From a checkpoint of a small transformer trained on Wikipedia.
Size: width 192, 6 heads of 32, MLP 1536 SiLU, vocabulary 8192.
Training: a variant of Adam for these matrices, 365M tokens.
MLP neurons of a small language model. Each row is named by its layer, matrix (up: input weights) and neuron, and shows model dimensions 112-175. Each number is 200 + 40 x the weight over its row's rms, rounded and kept within 0 to 999.
After each neuron's rows, "fires on" lists the tokens most often at its 100 highest values on Wikipedia text that the model never trained on.

L9.up726,300,230,192,114,176,159,202,198,140,270,215,210,204,204,192,184,143,247,205,156,209,235,147,282,179,256,139,102,207,164,252,160,223,193,201,250,85,171,207,178,232,198,226,218,227,188,238,192,179,205,242,193,173,207,154,211,180,182,223,276,221,199,164,281
fires on: " for", "s", "or", " to", " of", "is"

L2.up187,133,180,108,209,169,201,254,219,212,238,102,78,229,195,216,221,211,180,171,235,162,172,190,154,168,190,181,221,220,173,191,194,208,193,212,144,222,248,143,226,167,244,273,164,316,205,213,147,143,172,256,234,225,146,229,201,244,174,170,127,263,228,211,236
fires on: " Hi", "'", "isi", "isa"

L2.up404,190,205,265,209,172,207,138,214,190,201,254,213,222,210,196,154,222,252,236,162,213,123,184,279,226,222,281,178,199,173,157,231,204,193,203,169,277,174,109,202,230,251,124,183,171,130,166,189,209,154,249,202,203,213,219,174,200,163,230,192,179,245,200,234
fires on: "um", "ot", " A", " Im", "P", "ort"

L2.up896,313,223,197,212,210,225,229,163,149,204,196,174,228,133,207,129,259,143,283,189,80,216,227,229,228,171,251,155,206,219,166,210,167,214,142,253,247,227,236,162,307,170,251,222,228,180,186,264,254,240,227,226,181,268,271,172,205,249,179,214,274,183,268,192
fires on: "L", "ua", "cha", " Bas", " ref", "we"

L9.up482,243,167,231,201,236,171,172,234,165,236,279,225,179,239,230,185,245,311,235,260,185,208,152,249,237,224,221,206,189,268,196,223,161,141,158,165,222,230,145,187,215,144,163,191,122,172,140,208,153,267,210,217,202,138,149,131,153,208,224,175,166,171,207,212
fires on: " between", " after", " G", " Ar", "After"

L11.up1263,161,164,281,202,187,191,124,235,194,253,189,196,171,167,161,212,224,271,215,200,119,211,205,182,295,220,177,173,207,160,165,112,233,214,178,219,229,238,270,193,161,205,192,197,241,182,216,214,121,211,210,189,225,177,216,197,223,198,229,215,228,156,183,250
fires on: " not", "now", "the", " son", "ign", "tt"

L2.up43,230,250,286,189,231,173,206,94,159,192,167,200,210,214,218,212,203,171,191,159,184,223,257,228,178,219,225,237,190,196,126,164,195,223,177,166,246,123,133,238,239,179,289,196,197,221,270,176,195,223,211,170,191,242,167,172,134,198,193,196,172,202,208,188
fires on: " [", " hyp", " Pos", " within", " (", " Dor"

L2.up832,203,206,168,233,230,220,229,244,243,181,176,255,268,193,175,193,163,263,233,164,278,186,158,169,225,187,114,192,198,162,200,221,197,227,186,183,175,220,166,150,231,202,249,222,236,256,141,210,265,258,183,223,266,99,260,257,284,276,274,213,189,188,287,150
fires on: " $", "_", " Switzerland", " Australia", "2011"

L9.up825,198,222,130,238,245,187,200,157,204,237,179,187,236,210,200,172,269,279,224,172,155,200,208,264,184,171,165,143,204,204,207,191,200,175,179,217,105,181,191,172,259,199,250,185,192,168,166,156,133,301,232,196,201,107,179,146,195,186,228,177,251,163,185,304
fires on: " of", "the", "or"

L9.up487,226,221,160,193,200,210,173,175,184,185,168,180,138,207,185,197,179,220,261,182,161,258,209,239,177,209,183,250,194,228,217,195,166,269,197,251,168,188,161,173,230,201,224,215,208,179,171,199,86,210,224,170,178,228,207,167,109,178,215,255,205,170,186,306
fires on: " of", " M", "r", "ari", " C"

L12.up540,161,173,306,210,189,181,176,192,165,261,286,281,140,155,247,183,238,253,193,160,150,267,195,176,169,195,168,217,211,150,210,185,205,155,175,192,192,197,282,224,221,236,251,234,253,229,225,295,200,201,265,193,240,222,150,251,250,186,157,248,160,238,232,163
fires on: " (", " to", " –", " Television", ",", "000"

L2.up829,181,215,244,296,163,231,166,166,195,137,274,106,179,183,196,111,181,246,231,266,185,292,180,254,274,180,211,112,199,147,122,184,183,200,163,247,195,229,176,223,196,247,166,195,226,204,246,201,200,195,157,194,225,257,252,137,278,230,252,236,261,147,225,199
fires on: " gra", " ac", " exhib", "ther", " Mary", " GA"

L2.up772,269,153,161,223,221,205,138,218,151,169,210,189,180,198,200,255,225,289,271,173,204,235,277,126,285,155,116,201,187,239,97,153,185,137,203,158,288,84,163,227,182,210,193,216,159,183,231,235,146,187,170,215,125,152,218,195,166,187,225,212,172,149,245,159
fires on: " flow", " war", " song", " cu", " life", " y"

L11.up1135,228,175,214,195,168,183,159,193,160,222,142,198,226,210,184,155,213,181,206,217,185,218,224,179,171,261,213,234,197,167,197,233,240,213,301,171,245,190,237,103,247,197,235,258,207,173,240,149,293,158,187,169,235,196,166,227,178,238,204,208,214,150,204,179
fires on: "w", ":", "ow", "we", " we", "jo"

L11.up907,237,228,211,135,216,205,176,216,165,218,253,302,184,185,183,203,205,277,215,194,97,172,169,195,217,196,260,171,215,164,171,215,156,173,184,219,229,251,184,243,222,243,142,175,136,208,174,137,204,200,122,235,255,183,227,187,145,198,146,222,159,217,230,176
fires on: "s", " G", " A"

L11.up520,207,170,171,235,192,175,251,220,191,179,171,209,201,233,199,196,199,256,107,264,161,194,235,201,169,189,251,162,216,187,193,146,227,153,273,217,201,106,197,213,202,155,183,178,216,180,302,174,208,216,240,232,218,129,202,204,264,196,222,176,244,122,197,172
fires on: "%"

L12.up892,159,227,216,213,178,261,228,201,171,164,193,213,268,184,190,221,254,180,178,182,170,203,157,246,217,196,413,200,193,205,216,234,151,126,173,237,178,247,127,204,242,119,194,247,143,233,216,197,152,219,218,162,201,171,207,205,201,256,193,137,272,194,150,252
fires on: "  ", " l", "|", " |"

L2.up695,260,161,217,268,170,179,219,214,214,165,204,174,152,177,181,211,258,224,207,219,146,255,189,212,224,205,194,241,187,157,242,207,217,221,241,181,174,250,150,167,188,313,264,273,230,223,237,225,106,201,225,227,197,167,205,188,164,202,230,147,186,288,198,213
fires on: " no", " Am", "ly", "ira", "ri"

L2.up862,203,218,193,213,214,192,201,183,258,91,178,145,224,190,219,202,181,273,334,167,231,218,95,184,256,146,184,222,187,199,326,166,141,190,96,211,181,222,174,160,225,185,205,241,103,223,261,183,227,202,177,230,233,217,194,143,186,225,166,172,191,237,164,195
fires on: "ja", "ra", " Bu", "ua", "ret"

L12.up1506,245,229,194,181,146,237,237,272,154,222,203,253,206,194,282,221,228,152,209,195,207,263,242,268,187,274,273,240,185,248,236,153,135,172,186,218,170,226,194,264,137,188,208,173,144,206,212,173,181,223,228,191,167,175,202,183,200,238,176,198,241,167,255,202
fires on: ":", "uct", "imb", "ho", " |"

L2.up271,298,177,202,244,210,203,198,226,171,191,158,290,185,186,190,178,235,132,236,175,217,224,216,202,213,191,193,212,193,218,221,165,170,174,203,245,195,232,226,132,198,209,212,220,186,207,223,249,200,184,177,205,127,201,230,144,142,222,186,150,234,151,225,151
fires on: " March", "ua", " dev", " there", "cha"

L2.up902,208,20,169,189,242,212,222,147,239,272,202,241,240,204,197,237,274,176,188,289,236,210,199,253,221,187,200,225,207,183,203,251,238,198,211,206,251,195,223,147,222,162,231,175,190,121,237,241,260,110,236,194,113,263,238,148,209,192,184,151,240,213,236,202
fires on: " it", " It", " studio", " ("

L12.up1037,194,269,186,196,246,200,212,278,179,128,193,122,289,176,134,144,208,243,161,185,178,236,203,136,192,254,216,228,214,200,215,284,154,153,237,240,179,159,144,236,229,140,221,177,233,205,237,168,199,237,178,180,204,204,236,160,183,214,187,239,242,235,145,228
fires on: "an", "  ", "as", "e", "er", "in"

L2.up161,215,229,154,189,206,195,182,220,190,258,196,270,199,182,219,184,296,275,233,217,146,161,238,179,193,263,242,189,198,220,187,197,215,195,223,138,206,129,227,247,241,195,195,179,201,142,277,232,164,154,246,209,209,211,209,181,165,239,194,220,188,138,230,192
fires on: "—", " US", "Th", " him", " c", " 1985"

L2.up905,216,168,189,261,259,158,282,143,216,195,184,236,213,222,197,268,247,190,146,192,193,254,256,249,219,208,197,165,210,144,154,134,229,163,179,214,176,160,261,137,172,282,242,125,212,192,192,238,146,244,186,187,246,265,244,346,210,245,217,254,240,173,219,192
fires on: " along", " followed", " Roll", " Den"

L12.up905,220,293,196,186,177,207,172,328,135,263,181,233,170,232,263,218,252,232,170,219,215,187,267,245,176,228,179,238,204,184,235,214,123,143,133,209,211,233,210,280,144,180,202,192,206,139,216,198,193,262,195,213,215,194,239,183,264,224,172,256,199,146,227,201
fires on: ":", "–", " well", " died", " Turnout"

L12.up828,164,189,184,137,191,178,184,276,182,238,173,206,286,228,270,207,222,176,161,189,197,241,140,205,176,210,223,219,199,166,115,213,207,163,217,190,205,112,162,168,190,258,193,208,158,278,183,218,147,202,233,243,195,222,205,195,263,198,172,195,223,196,206,205
fires on: "–", ":", "N"

L2.up987,232,189,186,183,212,179,130,259,156,200,128,212,256,211,176,201,197,187,211,261,205,215,186,164,205,255,196,162,221,191,226,263,218,192,207,204,233,179,109,185,191,346,311,221,261,275,223,221,150,211,286,211,195,217,224,182,158,227,197,225,207,219,165,224
fires on: " Go", " Je", " She", "La", " Ak", "He"

L2.up1090,198,131,203,213,179,225,227,146,141,175,196,159,211,182,209,185,250,175,197,180,107,256,248,171,232,193,261,230,206,276,200,230,163,209,140,226,182,207,266,240,229,142,148,214,128,197,162,188,209,227,236,240,178,175,204,143,216,249,197,194,246,151,227,124
fires on: " c", " result", " ended", " began"

L2.up11,177,217,112,186,245,199,129,238,173,242,169,243,237,191,213,199,258,225,211,215,194,155,279,167,191,213,195,173,219,190,148,223,231,204,227,112,154,95,274,189,184,215,202,174,249,157,186,238,178,187,229,179,193,159,229,193,193,178,200,220,195,119,232,187
fires on: " novel", " Os", " US", "Th", " tour", " her"

L11.up334,192,206,216,164,228,213,179,257,156,205,198,232,227,191,234,175,201,268,219,274,229,221,227,258,134,142,165,274,196,125,231,219,211,211,285,226,271,189,202,107,261,175,269,205,272,224,226,163,259,173,183,218,259,289,211,311,204,212,176,244,193,167,217,235
fires on: "s", "es", " has", "ts"

L2.up1120,202,153,206,224,176,176,155,188,191,218,206,155,166,204,170,207,238,271,217,211,184,284,169,172,292,198,205,190,180,176,246,178,148,205,270,177,261,243,77,204,215,137,211,168,211,221,199,129,182,138,145,216,201,220,179,216,176,206,202,190,233,190,226,135
fires on: " Inter", "ean", "Pro", "town", "History", "gan"

L2.up1405,163,167,260,178,231,206,185,255,197,185,220,195,214,203,187,181,145,165,184,189,238,167,196,199,199,162,156,183,200,167,196,234,180,212,164,243,171,279,185,137,194,172,281,145,217,219,146,239,168,196,297,208,198,147,325,210,249,214,192,143,224,202,213,144
fires on: " Ad", "za", " Te", " Ut", "uta", " Ter"

L2.up1345,130,193,182,168,254,181,273,183,187,166,246,193,209,194,223,169,154,203,159,213,158,225,284,217,219,221,203,208,209,229,188,238,245,168,218,211,154,204,256,238,81,205,174,175,226,135,262,172,166,289,194,173,166,165,246,206,222,229,192,95,190,133,180,137
fires on: " Mir", " Ar", " to", " Sher", " Lis"

L9.up1394,177,261,191,241,204,206,195,222,180,166,199,174,182,194,214,206,210,174,233,186,177,141,182,154,145,248,247,241,190,257,250,197,153,160,196,175,264,214,242,184,166,252,219,180,154,226,128,145,162,144,164,219,165,233,207,212,204,224,173,264,272,187,257,143
fires on: "b", "st", " E", " size", " edition", " asp"

L12.up1228,247,237,209,221,191,195,221,284,122,223,202,239,292,221,293,194,277,193,187,205,184,188,223,261,201,205,218,217,203,195,191,222,222,273,189,234,190,154,184,212,146,159,198,231,179,240,162,236,171,278,198,226,173,218,184,159,276,213,200,220,202,99,251,236
fires on: "–", ":", " died", "raph", " result", " elect"

L11.up1028,214,148,222,132,166,168,157,125,150,235,174,271,238,210,197,243,206,210,144,214,140,202,230,217,221,223,241,165,205,202,226,183,206,212,247,228,260,166,296,165,261,152,186,146,193,242,279,196,179,244,230,204,251,182,192,111,186,226,229,206,218,201,209,220
fires on: "  ", "born", "%", ")", " son", "ther"

L12.up1022,200,182,159,192,147,293,213,222,160,203,153,173,74,170,247,244,232,155,169,213,235,255,102,159,200,217,325,180,199,315,179,241,160,154,180,196,189,243,258,226,176,184,176,203,194,203,196,177,167,184,216,157,214,170,242,209,168,262,212,167,197,191,262,211
fires on: " |", " 0", "des"